Part of a small language model's weights: MLP 192 SwiGLU, capped logits.
MLP neurons of a small language model. Each row is named by its layer, matrix (gate and up: input weights) and neuron, and shows model dimensions 0-191. Each number is 500 + 25 x the weight over its row's rms, rounded and kept within 0 to 999. Numbers have three digits each. A neuron's up and down rows have the sign that makes its largest values positive.
After each neuron's rows, "fires after" lists the tokens most often just before its 100 highest values on Wikipedia text that the model never trained on.

L4.gate33:473476511492517524481483523504482481516515484491491493537458517488482486447556485499519520517499470500483492540478525450486546514508489507506511493523480525524529468562477510490509528489482471512468465485489510516483489490506480528450496490522461531553524517480482480504464500544490481517502499510474533493522536496520480471468482536475491493497452442501495480550495519505509497486453508510487460525464511497513541517504526559474467510485502507487502495465494508497495482484499504549444458508531496503488482485519535472491481435443478552552505493487481500464509526518490488531
L4.up33:444436521541460476482515530504477491474502487522444503494467509518481518485498460554498497539492484504489455513518488508519505495481509513522454485473529479499485476534497494510494486470503481518460499464499483496512507525494481481461460515514511491478476495531496470512490579462517473471592449487444491490480539487499513537499498494477505480506525511496466518544472508513492493472442473466507464501476504480481525528477514549519520452500501525488510498471488494514518494501557488509536484465531515502500494499551506470497496509467499509500481477490482495499541500509493508505
fires after: "am", "ar", "em", "l"

L3.gate10:494495475503494483485491504494513486496512498478483450483492556471482548553492471519451501516505472500486517505489542505500449479502474491489499483522517533566496500521526495463493513504484457484487507496478484528460520517498483500510488485512546475484452505516485494512465474475511477487486520506528519482509466482464513518520519526440460521466497461460467496486505547474532483501469520502472516501482474430481470514496508509476496520490491459473518446538511510500502497504509510493450516522563545483459501492496491526458517518508530504458507495517509513479482530498500585524
L3.up10:517511511473491518515455512503510468525494507494507533513520480483503475491485540511521529484484545501513457480514508459475525486505468508512512508454522518468476547535523482499534524465535506498521475474484478503519541500480500464480481526490529502485469478520489544501494500563531520466517475476496565494488466509464535453489503495510478551513480509529522518492479503507536495498530441518489508487450501519500522533508556486535496436485465508526520432469516484513511516449499533496488498482497465525515525506461487484515490497500532450495465488490505494490504456489472529529
fires after: " ", " d", "u"

L4.gate148:485475494526494560506502507494492488486591476490517507502460455528538465476489554541496500500462483535433514525439517483477510458526493510462534462452465523542497474528482496547501538504509499494509533515499531480475504466532510477523493520478479513516556491468497470520515506493493469504497501470527517521485464503474500519523503498521488486516540537488503479474518501526486516497519483486483512498492509531519478524484534532529492517466460499498514492499537550504470462477515501490511534478483528475505513517471481514474509524498475488496527502506467423482499501508491516523
L4.up148:493529471445496521478483485514462497504534512468511478509455493523498488487520492541477486516480500549511502480451495519531481458516503563483510510523456477492499480541471495520515523484507485506538503517523516495529543486514452515470512527501471478498455457492545484480471536517570478503496479481488501489518530495458505516496495536484497511486468493533498499476482495488514510498522507508483496542526470477472558536504504514473462565452457505497452481523521489507476485457508498515471522504484530511441490478521527505526463484487489535447485518469513492495496503483489478524
fires after: " O", "O", " a", " A", "A"

L5.gate169:528551496476516503484464488530493457540485462462484519519495519500544531452456490482490489504477501497507533489494498498467511475428515475482492489481502443509511506514516500512493525468502459469496516451506552505496528540536479493519492501494463530518536491498505497557480446500475514488501478519481515484472492517476508481476499524471517498517480550495444501525511486484477468478496515500506504519514477516511455494491498531496466514487503523490504491428510519525485538489441478509484493487528500509489505519469574441500487497532503473541461501505491455476515528492492474530
L5.up169:509475528534515460477472482538504520501489483537477523507504489556453541459477483495491508521512481496519512486513490496520470504509516531524517489459490495484490500504492508503489508500478504479548485493469508507505492482509504500478548497485537493490476487541475540516532514481529477476468492454508475460481511480486464512484521499523540531566543509475487508460535485490516509498558523495511497496507504514481496461585514489519508486496552490495493521510467510524523499539498475530519489503472550443492492499488525494489488475468448490508525462523502506567483498552535459460
fires after: "re", "w", "y", "b", "s", "ir"

L5.gate152:480475482529469481513546474485489531470474535543473446465512485496510530504488488483476508503487520498516498528526498499499509450510490502529496506486525527496501483471498486533513448503495511487534481483526520524482462505488510516522490493500501562508491476511492485485473522513534497549461454494501485480584515500515428493496510499546496480493505531466500483491531477489484517481484473478503496495476493534493483525489481520511498490473565517444534539477514517495486446487490468450511495504481540424526538508459504498475520503512499522507494512502465461479512457525485524475
L5.up152:477495516525434511506521465471492466485535472452535499525476479478513459570459452506537517497537500470478515492508526510462477513459454443470499534511480478473516528503502497479527498499491534483484512516539514495521548504495492478480523507511494517483505514500521558516476504535538505508499488552516512521494554526537504516517494476492461483547493498516473515515531491446472509488493472511464480511472493516498510493502477572504475524520494518476505490496475494503489493467514504502480508485549498494470498497476502520491527488449501481491518499483531511568538505514544485490
fires after: "ce", "s", "al", "re", "om"

L4.gate54:480498475504463502550484500485570506514495500470487518446484497494469554523544482486483482475486488525489501474540460485480493491482503525494522475509474531515504518510509539518494515505532454529490497471530499503484473517530499497508494513515476506532485501500483538480525522512507438539470500518573530500475464499517503479459492465510554434494483470561441524480533525491517493518451471483510484490474523507461482512501504525519504511509495552499467490446496528518520476522547494528532521483500540503477481478476466479474506485500492496499477516474496531504485515504494528516
L4.up54:441491510554468493503523493508523497478464517495493517511537536486420510492535519544517539518483490498485539499509508475487462483497484476557537506491497473531519503472532483516532490483485496504541471472483497478508513532548517556517544477456469488464518509539494477479482529518471475507542450515475516482486498536495518482516495523489498452444482496506458503540520524483484540527514510504532484480510521502525493486486496488485516520513505532503512519483517481513486512579506469522465487462493500482465516529520498477502496519487519472506499567523507478515494493532480492513
fires after: "v", " al", " comm", "x", "r"

L3.gate66:533498530516513478498475461530490486503510505470530490520527476481470500434489502491468468515515490482483526483495541515466535514499456483492525452473531522467492480507533508457469516491507483484526493506467498486535491548467479515529466489464462469482547466547463523522464526550474494495513459474544551455490473483474507527534522505476493503492489490498477465541506517539512506507575533535495512475504487500508501474520546517494492446515531487515522500521547518507468487494506472496486482491481489484502499504497502490513523511497491489521474472501510485495489553475519439500
L3.up66:512524547514532497504499500527521461568544506478555533504455489478496488524547503488473447522522529502465494497470486494486529539496472513497523510542499485454504444504499500492506452438461509470513495530477534460529461528460528478461479474486515525484528500475490512467488514512487450518511477523516533495492508500499496499496472526468543520534453484503495468520536499522501521510508500531523486501505503496492508472492496508512503507507517480502514435480554545488506491492518502503472500552485470508528476533489505462474483519468476495530514519469488535506516480488495464525
fires after: "im", "b", " B", " b", "um", " be"

L5.gate77:499458519491488527466492488488491512516523513454492497496468482554477479497528539529458503493522470526493495565512506542499523470495483494503505470522500470511548443534464516488459501498524486495505512507492491497475485458482529480500566494455509523509488533534509501536464494526514514484484538537504478507456496505507517477561511551538513497519511508495506475516521488534523530497467463498457472467508478531472493541479542529481541501529532495513478485469538493534471486491483472513504521480467473461493506499517459484455444474496482502471504506538489510479514476482492493485
L5.up77:457496502454503479530532465507504524507486500512481519513494541540527510503564477477478532496511484494481483512522489531530506480496499488506500479533513495496511493536525534494505473479478507443559488489489489516530497498494486482502494503486497534489495489530526473476504466523470497534518532489477499518484469496439521551507481530527561528506504521510494508512525495504475497465465514485490482521524494490492494472531436520509543484544508511442466502494490498469523526483502484550526490478491518497457469522512464508454422452505452530485456492525527492476480526520473478477
fires after: " m", "m", " M", " com", " h", " A"

L4.gate171:480511488481551522486437534502539550508536519479520521503493529480525509478480510486483465484537475535509488475550500519495479509514513492474517515496457506489496523511512491470495564465525512484514554510523552506504502480509462494473478480494504458573457515495481502491476524546501488472485529520533492526519495448514489520506497457510507496510508463512498472479554495478521444515492505504486462534479503528485518509491516490466556509525483480511479501474511506507497491520458485540498556520491484500490511545472513503492465469499493499447483495487499484495474570528505500496
L4.up171:443556506489487527482466482541537478523486504547519497469504449531505494439448494525480444486483509539510484496514487514535490454488513515510476527505496535461473530509484490512481486474519486473490509469483485498518540514502483516542480482464473513495489496501496491469539500508483541474493546501517505497551459491472508498472468447510520504489495508484491507490505480488521517487508519510469494515528488511527510483500523462516532560503465474489503513453514585503528510522457520527517504529471501493481529523522517525513484495493513456519496523473433478492483528503526500517
fires after: "ot", " f", " t", "t", "e", "all"

L5.gate191:487484476513489532461502458488474521440521453528523489473503500489517479474533450463489480489499513496501498520460508487514530533457500524458482507499501511541531480560483505544453521475529514483550502551528489467466526502504488462506554451474523513543518542480506482516506501479500502466447512501494539474515525479515513479521486479524487541504483521503485499461521511528510504502500527480470477525510481486519483487506540479493471452494486540480493493446463512513503511483467502462481489513464552521521491479515514497480497500510469488499484525491475519495476511487498426500
L5.up191:511523489525516467522527483539484445460489499513485472510531508481501462495504485564528508473493521475480446512496480467530491479535473482516499473574498470470537480501508534529463492509502474480517516517509489492498532485558513464492507482529501501518553526512509478548470461531486491467522484497504541498531526483495470486480489485518479500501550558502499510479510531531503555551449484523506498506503510506479547482494520515506498474478494495496507496511497529468478481485455514516522496512458520455501552524511539513485512531510514483486530513501484480507505544498543477540
fires after: " ro", " o", " out", " /", "re", "b"

L3.gate147:539515469463504545534491518493512522490495510526494517497508506515490419516484528461539537497502500521481478513502447518505529532529505510488511528487496515507513509480507517519532473439509511460497538506533506495492564474454492501481464528514500501502517501502477490463515499526501511486473485514467533498478505481444519514519517449534491515532514536508476487490503523515517513533523472491506537530477480558510539486485513530508515493556492545526531499489494457495453486495528504519501517503483495501522408494483482532456529472527542490501466466528472506487501515498504508506
L3.up147:492521492533495494489516528509498489476513486553491486525506525512515497479516519543466519524493485495501495522519506548503517490548509506522492548464486479431574507529524448555522511535502545510475468492518502506482534487495500510526505501499523533491512502520488441448529524503489463492490563476493500520496530481459495509522508503475480521503519493516519518474461517499533487512494497445484488525506497499476505498504540463415509471505550496530540480496498461494490490508497494530480519516497474470504513520537467513473498502489486457472463481508489470501513460541531495540
fires after: " con", " Con", "re", " ch", "ist"

L4.gate190:496457502513498544483517512513532486544478529531492517521470510505496526522538470502533490530465526506479487492506510485492518483570489505501481465533522534477516462504525496490483487511487482480522495424510492520482484502489494520485525527506491484516506502556466509510485543527504468539510481528517468483520509520486467481495509484552517498452452505505472522516504511508515504531478447422502504504471504485451489515510543561492511499536505514494491436512529492517491515485518470528555455492495519476458519543498506478468497486491507467499502501519477475485507435497483515509
L4.up190:496492521507481497441484473480516501535511510509488517519504507479462523529532529541506513508543468467475544510519568495462518511527492487491509458554495519532521490462511513451539540512497484502570508463512506468515518548485492496501527499459493486503539530503485504504499530466465507516494442478543501531507475504525472514496488482507451517492508471534498489509515512506464499504469484525448522512473449532494435495510506528478485515496455508529465520506483494527495498506497479464512456491521534494449501505482493525473500475499527498497502469540487519524490491552502522494
fires after: " A", "le", " Al", "A", " al"

L5.gate73:464510469477487524509495497500500504463529548488498475481507466485459468492483479509483482482506534502490496490499535528531515484523465504535519522535440513512504456495495464516476481493515489526532506501523470466512501506500480546517470463442534485524478497535497455484518415539501467474494492506524514545513493502528462486525496489492466512520472529494488496503518504513509498532539486491494464497505502505492547520531516506469543484531492536494569495505480472500446462503511474513557528548494464477520504499484540478507504510500523489472502517467466486507479509531461499550
L5.up73:445506478505480457475492518530494433523461495539522500488494446482498503490449547520532485502506520481520526477520509542498520476483517467498500521512537484513463508521525457485448466536478544488513489497529513472497486519510507532488524521469483522495521554551495532511543513520479501500512475523515502526479502539508471470457466502504500479550462513488506464509485482527475501469507468467500543482498512508514499469492495509465488519503463496483522524470514474503517521468457479513507434525539473458524505511502507489507534533489477491491554482504497519488499476492453507524
fires after: "c", " res", " ev", " Sc", "re", "s"

L5.gate78:476517541506509509521515476504470509475486472517491499479478487506499494524470477492497484509477498496548444533497511510489524512530494532491471481514507515497466534559527506503485482477475451487450527510476442515489511508506448527495524524480523485493481464552483495489511479490531505472507490492436481494486554476497498503509503510466554501468516480464493554492514538509484521473513501483523532493481448441501475480469505502466511482518549496456505454498480513473485503531499543493446522503516513468489516480486481539491538481497485512443464496486456488488506535497490484455
L5.up78:503568541473480466476508501479483464497473504506473521484505515519490518497477494507455542484527476493486501506479479540468488502519513525493476473514514505519474501601489489521464475502481477491459491513516456517488512491500473526506514509498523481495487477553520504507476482505538527523533513500474479496459522493492507499513511526476517517503486537492457502488530504513505480475490503496518495500455501501474499492496475468489538513520503527460538471472505457537486545520492479544469493516455545496468534559509515545466513529462548498479524543501475508479452529485479551491
fires after: " d", "ed", "ep", "are", "re", " D"

L3.gate151:438510545478544466451447506511522548549542495465496501534480513479480525478529522510469517537517491500510516493511481492532473481489520481468491483536487491547500505440526460476504494475523501445489515486516535481494499490495496508461490478449497454512489528529504527506467488544541474496490484483484489500466495517507515529459482470498497532517506448496519528503530483471479554503530486445520475478513489495477457492479505471493493484504508505518501508505519504539513517529466441533471524489517487498502522524483473501521474494526479510523511484493488512490526498481433468522
L3.up151:458493495490493492483477454495497520528512460465505478518505480498478504506456519494501533478495496519484464460551478444502476503499531519533553470492516509488505544524502529477519493530478507549521506480473502516517496548475476506494482502501534504485490507525498536504509532496462477524554491538448496468478481524462492498507496516497508512487494499533469503503514519514513463501510537466479493494476490480503455498507529459510512509468481532518544508496458507565501507580522464499502516549531501553503513529522504507519499537484508474529467521491496481453487493475485471567
fires after: "v", "f", " M", " f", " m", "e"

L4.gate5:481481518524533488494494505473507534477512504487508441492489501501482493524510532472472484510502514509490483561518509517492526441504429508515530469485526548502508507488478456523509538497525491507517496503529470514454488540526500448482479487517515532523461472514526486463485489566548471462517517508509543482523551452498506479478495445505420502504502517487497510498479521513528464488533486527520501501504504485494545481495497529460514471488515476474494456514506478515471459457509496516480504476478489491545504510473517484514494523522543541484490469458493507498497519488478521508
L4.up5:475474512511480505467530506486488521504527469443506452539503528451498515486500557471490545512517524503520460550474490515465549501502526496489478516532490477495480521492522525515499521506548468511553510496487458507523516459515515480474511470510521503470499484477482487554492519511511493438461444506520492453495526499446480501526446483449510519525502479503470488481520497500519519473475475529501496464488477513503489511518514518496494518485480517498556504494493501489491518491542492505483489485511474490482547514487460505501539536464505450476567540517535484509506493495485481499
fires after: " c", " d", "D", " C"

L5.gate80:453468516514553459504497497489527501481470499550517501497518528465472521556514499529454492482492520467502492521486489498458486488541422484534513481480539456501517494493480486501507506514494543534503453492497429462517457498512484477512541513516512501461478489520478435503494520495461433565498484492525514508527488460502460496516475496494522493512523504508497510503523494516492510515461459504518469512485484510483502501484508512492520515487529436461541497500534504454486474502503502506513545498499518496554493464517489521498480509518479499502532503469477497512496516517506526464
L5.up80:462492502508493506471535490511465554514535511480469527503545554512535483510487529526538528484521487516432474461518512509527456537532517542472514518534528508534480499529510467454519493496509494454494492508507519503505495522463517530504512535486497444530504530517480515518483540509497487509505494520524530508504511519460505527511518484534478507520520499535467544560500460502466526487519489518504489485504506429477506482519507565537498458471483521513489482511491464500520450478502536507465494520521520487499503496456516480501495489515496498493492468507558497494490501522502446492
fires after: " th", ".", " cl", "r", "a", "ill"

L5.gate60:494468495521485525495462461504494487508495497444522502505461474459498486508504495455470500486515515431497485519491539536514501482515497441517517486490504537495463513501494477526517530478514516485528520491505527532452536491476446491524440444516526464498492499489433455499497505543520468478462501505475511496526536467557472518473513472515485456513510484519521517477495520490502495504532495481512506499471493500487522466489523524484514455508530532481483425480483541509470506482510474500539499500522478513534499518502539488507494508526536508542481498498539514529500531532483473500
L5.up60:503477505526490454468474487525515473472481510522508505523444531471494483469483447538468503521525503439456479493521485491485511466473500444507537463527550504460476526495478496508458516465468511491497502511461494484498510505505502495470500474544583510493514518474484486487498525517492519488534486507544478514523518481497542498517520480490499490543541524535501497495514533509503502481508498490525511501434538514505492491489468478518513506514536506514489464425518506493511530472462502468503491509501459519512480513504499506460453503499504447506493473513509557465511486506520488543
fires after: " R", " C", " b", " B", " s", " c"

L3.gate50:473510490557506482490495525510527521504506501504532501518511498430521495494472483494466501494484496538484486531444514469514505517495488469491488494473539490498557510499458457544502486503494512508485543487539499476474515475499472548493523493456515488512505484499485524503561479511503520537503518505495460515471480459461576468494491497527513516498485494502496521467478542515513479499486528472502527482485492521503511533507549508497523482503513465504463459469500526502458464497519485507543530537516504482471513500523538514483487482556514531466558454512514503469513532525494524555
L3.up50:466484481497489503504481482465445442496496483497502497487494500476486473478500552526475486492481545502491544454487475504482486512476492541458473496502492485468547514488452483497476501491478469494464540470523475486501475532518472485508467506481532505501453456506532518509498533498513519534534471489534501456442463484482523486556473485499508473455487509507464493488475488511505469480525521459495481509513504526529524535477529513483516521538478516477474500508507502517476525472516524500507505524491530474474527513485450540494475485516492586485501467482500516481520523464476535539
fires after: " f", " F", " T", " t", "0", "6"

L5.gate108:454500479495505511498537536515480542473492490564494468499525489535470503517520483511497489481515488531488460500511485515480476552533508481521481527480481509523506513464505493509503470521445487499527494517496501522500450506538516515510544517501488501471526487475459478471507550517467517519525498574502475584504513504507498530502476492463488448516520515505516468539461493466471514473500514516460496507561539482511570505491505487494516524527531441515498546499476471500513493518516495508509561504487471505494500508510483477490532513513526484469511481528505529478497514508482502465
L5.up108:448510503479493520472526530500474531479518503521493462494508528483485474478509548501482499468539500534503469517493499552513524519498494520484488507433489492515505471501492490507527495510456515502494467455505496482507494533499504508519499518533500484479528478535469444471474530483476496520515522546483485522554500498504491518478470502502469454505527474473488476490465467495458513524542476500496458480561518489492489495499498483471465519530532444457495515508476460484503477544493450516504510530508500480501483480475505539519476514520494529481519443514492500468525582524456486493
fires after: "ens", "ill", "ron", "en", " cl", "n"

L3.gate178:482519517439503477530475495509531491532467523479483526500505491510487474468515490514496505463494490466539522529485533507522494487504520482511530435471505448469452451477452475508478476480478503475474493516479482472478483488517487522471498456488524518514534506488494518497444461531506485502478461501485490512513471469518499546508465528503532548524528497473490447529522490513513482483532459523525456499483491537493528517529498490498525507543464532504507511474512518470493508512507486547481458510482519520465503478438481479504524490431483522498499551523503493483506502526532505508
L3.up178:514495520441467494505524514501435453524521519471484471473462484492515452510543455474506462475501500522492483489467485522503509516494476498523575460524504498472504517535493526517502472510533477488469524496489490525512480467458480488451455484484536503511489535522521495494487513528520496498506496504522513454501486439478524531527517536523509503518480520562491531477523489478479458483501525486510463475531470515500487520500495478517517507509492489489438526466534481493495566508510517502464497521499506531525461487458525521505522493496497511516514526518521537479511531463470467494
fires after: "p", "m", "e"

L4.gate58:521522505490482477477486517472495463525534503544485521497534539467487478452476503460507490468502521513513556523512468489519591559463515500497488475486502516549489508503512486514499497517513482472497480500482473496510491438481460520510519442483555501496508525520528498530523486510490483481517472523511484508495472505459506458530468482503519501523488525501466534482498480528516490493504544500532510523488523549506497475463444476528517476513558513523507498468487508510506507521454478518482491519525496501522467547499538496466469492513503529512500511523555510525527540486518469503
L4.up58:476484477482524439489491458504473489535479503491525510498516515465515441473492473512501508494468489462513496503515530542441468507499442496490511448433520461506524521510500473499483512531527530484519506502470490462491504507517470486563544492498488478501500473482479522533492482476510482473494472480485496519511501516472511515470504496464502534489503531533520498489525458496445490480501484485483473498514468491451430516544489400498515490503479522478519476495503503478499512499513529517509520502516522510499508506470528526445493525520488468500511458513505489488497534531485472518
fires after: " wh", " W", "s", "h", "b"

L3.gate34:469488500480527510474510506503526525474526521501501476523516502523500484486510542520501517496496488503481509517498542485527477443548459458497518451486506511586554516510462501519482472526536499509524485490514524492480505514506514455502547458507488470519515537517483502488457467526508464464483504515550518491541539486553482540473510483503474526431472498495535437543539510505515516492474491480477508460510516494507501515508519522506485513488492485475446504493533480536523483506463469491495524474487525460480507521465515512509486468539496461492500473515488497481513527495492480529
L3.up34:510477506463509507516501526504506445525505513491469503513526501449476493471499477502470504491477540542478541516502527491465473522434552501498499548509535469476471521556494547491490518487510499504468504517457474503504469544502520525479473495473487520496514483521508456494466523498449550488520513535494467478494509495502508471499500542466517493484468561552459514535466531460515495467506503518470545484510497499502521491458476529472481505507518507507549496500490505523485531491534553455509519477507512507500486503502471498509518518447510511542473509493522495487496454480517525485
fires after: "om", "-", "en", "or", "ou", " "

L5.gate25:471506488475474508482535481515501463523486501488549500549499472524532502523484468511484460462518483500511469486525493489501469501477531517508546524532467490501511486481545528482539520507543486462537477466512538498497488471505517553516542453512485493490495499497479515494516461501505493509502484473511521465507517552468494522489506549506512507501479435497544536525504477504490500522487449501504502528481461501503448470536543525540537526475522485521467511498478483515507504499489482530491537507483551518491513483477546497468489494501503540569504488504532491533463529488478463468
L5.up25:514475489496540522469531477509413532478503549516511483466497516509522514526509527504468524509489536505514499518523512508529463513484509507486533455466491550497492486474522497464523527536489456528502460489493480542514465508506510531512488489458481448455501507486503481501457487487490492495537491516512478519545578552528479537466517497519487477476504483509539454523463469517522508519526518470539487542459478494509484487509484489485508488493497509471493541497526480536513497522505546502509524518537488518513474478494523525494493471492534515534475531486499510518504487515445499467
fires after: " E", "ro", "r", "er", "ch"

L3.gate179:490512505492476498473493496474507475525500518513483508519538493504488538471448524492515539494500457504509491504519536481476521485527460509487524520499527512503463504487513462487459549507511497490522499498489489524460489489484507527520493543498467468467458523546481494451507502491481456538492515497521524469497480551508503495531492515495471453519495518487529491493529507459492506546585477527483455521518479464449468503516509498506485477492547515507518482511522459513491474424532504482449474509515492494547514452450456499519533467504523500501493524523472486527477499512493514513
L3.up179:512490500494475488495514524521489472541518531532472545515519482506506491516510486494500527519448516479512509472500483479513514520484524487490497501545496480476491507505500510489501491479487520476555519486484482511508526469495527504531492516498529477468469465551519530458488481477495504534513519507532492450508460525441495507496499506498505464509535551497508590432475493469504512541532498482498465520504483451462495487523499508502522479485513500488520481513477378496508479467527505492469479538526509509525524493516494509527502513533477520462462520515508483477500488485452503487
fires after: "u", "il", "i", " N", "z"

L4.gate188:489506522471491490502461450462492506505528519511505498528532520492514495485492526491500495495498461484502530534477520475500546508483435467478463516507488474475496474499461518500502496485505510482428510535524524482465474496486525473469500515497491514499509522469512484513520537532498475485466504495487541516488496455528498512468548520552492506522486505451506445508567510519518505464511476475502512499476507513464504496514530471477470540489507492489484491445484530499444470501589522530519500533496498513519495485432493495499451491486465491495497514500508489484544532511467528512
L4.up188:481505514484523499516491497539486530489489536496485516491438539527552508512536462532492502514471465435541457521513487542471500460500504471527485508490489520531487512491519483531509465508493471540479542510523498539491472510452509488523514555527493475492453510469462497464460482512505492504504535493492531499482516523543501488458471498498532511525490474486493481510478491408495489490503507456531513527499515512490524506520489482485493512550486496469466532490490502461503471513490519560506522508505526521519453492534470508515479495488469510475475523470525533522472465482497506509
fires after: " m", "em", "m", " p", "t"

L4.gate21:530515457500478477504495485461508518464517512497524475521517461542496479502474538513518526508492480481541494539521516539509531505515486532504491511487497474479513520503495534514499512509520484513496510503508462496481541467505524529485482499508561542527512485490506498480489471512517485519521470484467504496492510502498496507503569489555474535516487494519483448506502513522516503477510534500525511538447495520487493575524485502490537432501491542551494473503484504477455466448513468478458466504489491506514519506483487485449475490521520539439466485525566465495506509508513515481
L4.up21:499458462494477534484485477465495493527500488473472458511465502510445487488536504506544537528536478469504463519479496510485502503511523494543512474511453486503526465479496518463466558508498514469520498515474520524489439494493540462540482492482519512454520508451497539516535459486488491568509541494518520477469516544533457499475519518524496470511469506467528484501503500507499510515512490503517475483487492497488500500498525529487495507435559505483485502511430498494473480493488509487535464529519507532540499504541522483486502504484503507521480532508520512477478498504481522552
fires after: " re", " c", " C", " R", " b", " ar"

L4.gate170:496546489521512498490469464466474509485493495526481466445501504507485492463506537496469476458496467516502483475524482527499570517506498498546580533545489479475537480460469489508517523536486459543530492531508485491494484497436455532482463485473566536493489489503508498513478498519499477476510513511514541530480463435512493475526514481502457468477502498523507503545502494511508503515468529470520480542483482525485544513499486487518496484495532491526466507475495522521480532514510467492460473502492505511506513486519506460479516475498516525490498510518538504525477526528504527483
L4.up170:484465502523514488476519495485508510528470504495471527510529492504481444451515538506540503469453477491488524531476492481494547496507481472453448511521473527470469507507515458523481498476482518527505497491507502515492488542505497501505503471498507506475497492521512488501510542538492481483489483499484502495523492504492457492492478509541473477553527540579512476483519533523506539497503527456526452506508555484547512513503499527506444513465492509489487527479522492499504559513469508464512452472547475484545475514539466484504541490533496490532472457538483518534494522487493502496
fires after: "I", " Ch", "F", " I", "A", "N"

L3.gate134:538506535503511506522488427464502465513523476486504511501472476486531457485458512508523510502493510491457483437490509459513520464492507491472514465521501540519490480537478487495496507458502491506502541485492462518471530455517476485504462506553522501493474527482501498548497510493505504494488508459475515475529434537462509461523495528511454502522516524493513538471521550497501483518523516493516485483498495480488491514498480495491496487468458496524536471489511543514493532491495567497501458535550500508435490475543533491503534477488506478507520495463506479502514529516525516540
L3.up134:494481508493487526489507493505490470485517492461505494473479517480493430534484453561532484521484564482493433466497500552487464486537520469500544497524514513521487464547488492514469502483476492528503502499527477503488547475514531520508496513527527477489460540497510448531472484493480456524453537494506506515464481548502495507518462531486449501511491503507527512520500468502486508526491514444511491454532484508487489500454481525503540499467499505496518511517486533485493494492488519537531503547522496489485495507493502455531478505453466465492532504513512525527517536516511499533
fires after: " R", " c", "u", " O", "R"

L5.gate37:535493503487520533498482465519509475541500501452508529527500488508508508494516515473523517498558477478528477513496489470498528485525507488551538544499480542511496446516543511487468530529517484504493475505526519550456515491465449518478461487503454485468472535481494503474496512555551472497514475500509514494495559500508505508503510513514483467473452465501524481478516503524469487527525511472518447563477450476533480469509505494517474524481532514484494456459503477519497496497456490502469444517493518521548487497509527504523488515486535510498497487504511516514509511532505461521
L5.up37:523534503514526522496486494479500479531501485490517527461557539493493474499449481461465500490534533495520468509460469445483510507502488470511532515501481479483526573512508480479550513575472495518508508494503480518511549506511460521497486514510466540490512497458478469518518503470474471536478489524471509496456488482481509437468495531486507505475511475491466500480472526505508512462475487530509484543506494503554550498505507503512487527487489472531496477479527493469501487492523450495477498472492482528494518501506497519502505536530507531472512443514544477486459514472480535482
fires after: " E", " U", " c", " Re", " d", "ou"

L3.gate57:502528559498511519485484470504466524544501482488506473513506491491505485482512550469517494469528534473501488471501499510573569506549449493492467509529472526476528533486509437520481544530513498500497556509487525532477482509473482486503521458523553477538473517527502517477479543545458529516479501464503515528487476479492530483464489482524483493482512495485537481459510487520463480512517503477498466490511478500506494506527490511513511527513470470495513505463523538498509548507510479530524488474509483471491519518495498502426495498520512495521495508449497511539521493509466477515
L3.up57:495504504518540508498441444523479509503516493470484505510510484438484522496514504478483505506523461491481525494463485484519500495528494531511481499504478487473508521535430460558510513525469493490491507482492525506476515497479469520498512469525528484527502491518485491529490551503509527514492484481503484528536450497513542460467468487506484533498538498529475488493497545495450471493513521515535474506505473524506532482469468504503503519517456497503543452449499547519463541507485504478524505483489460433480531507496531487443536540470480484502508521494543493493484521476489533525
fires after: "M", "N", "S", "F", "L", "A"

L4.gate96:494499501497516505530515499497509482524537484487517506507500528484498464524521490497511533484519550535509474529503502493544475478535504520552475496511497490484511485501517498547494472502541499526500456488542494486499494458521522504482481517484482469523507478515495499493453509529472490514503485523503462471534546507550490543527534525455517524460523487481537523557494494476543506515494512462522509507472439467480516482465488504519506438503544532487483469489534507503462475513506469470476528475471504522452480504493517464491493466506542534565539534507501457507479497493510458533
L4.up96:500476496542480463464477539442498506529516496483518490471481528489490490552546529488537512487496501498477521510462552509435472468491481542504476486492510499491521506515550510499488479516547502547508475469501522522494427487515533492465519525480492529477540510510481496513455547488521476507517496534516461483508540523503465496561516485512484511525452498525509520516497471514504467521537497481518528475480516475488483516492496508527484480503494513489474500501514448528490467470524467502467488496492502483471507485436482506490508491487518516518499488433462484508476453503478479498
fires after: "r", "d", " al", "l", "nd", "A"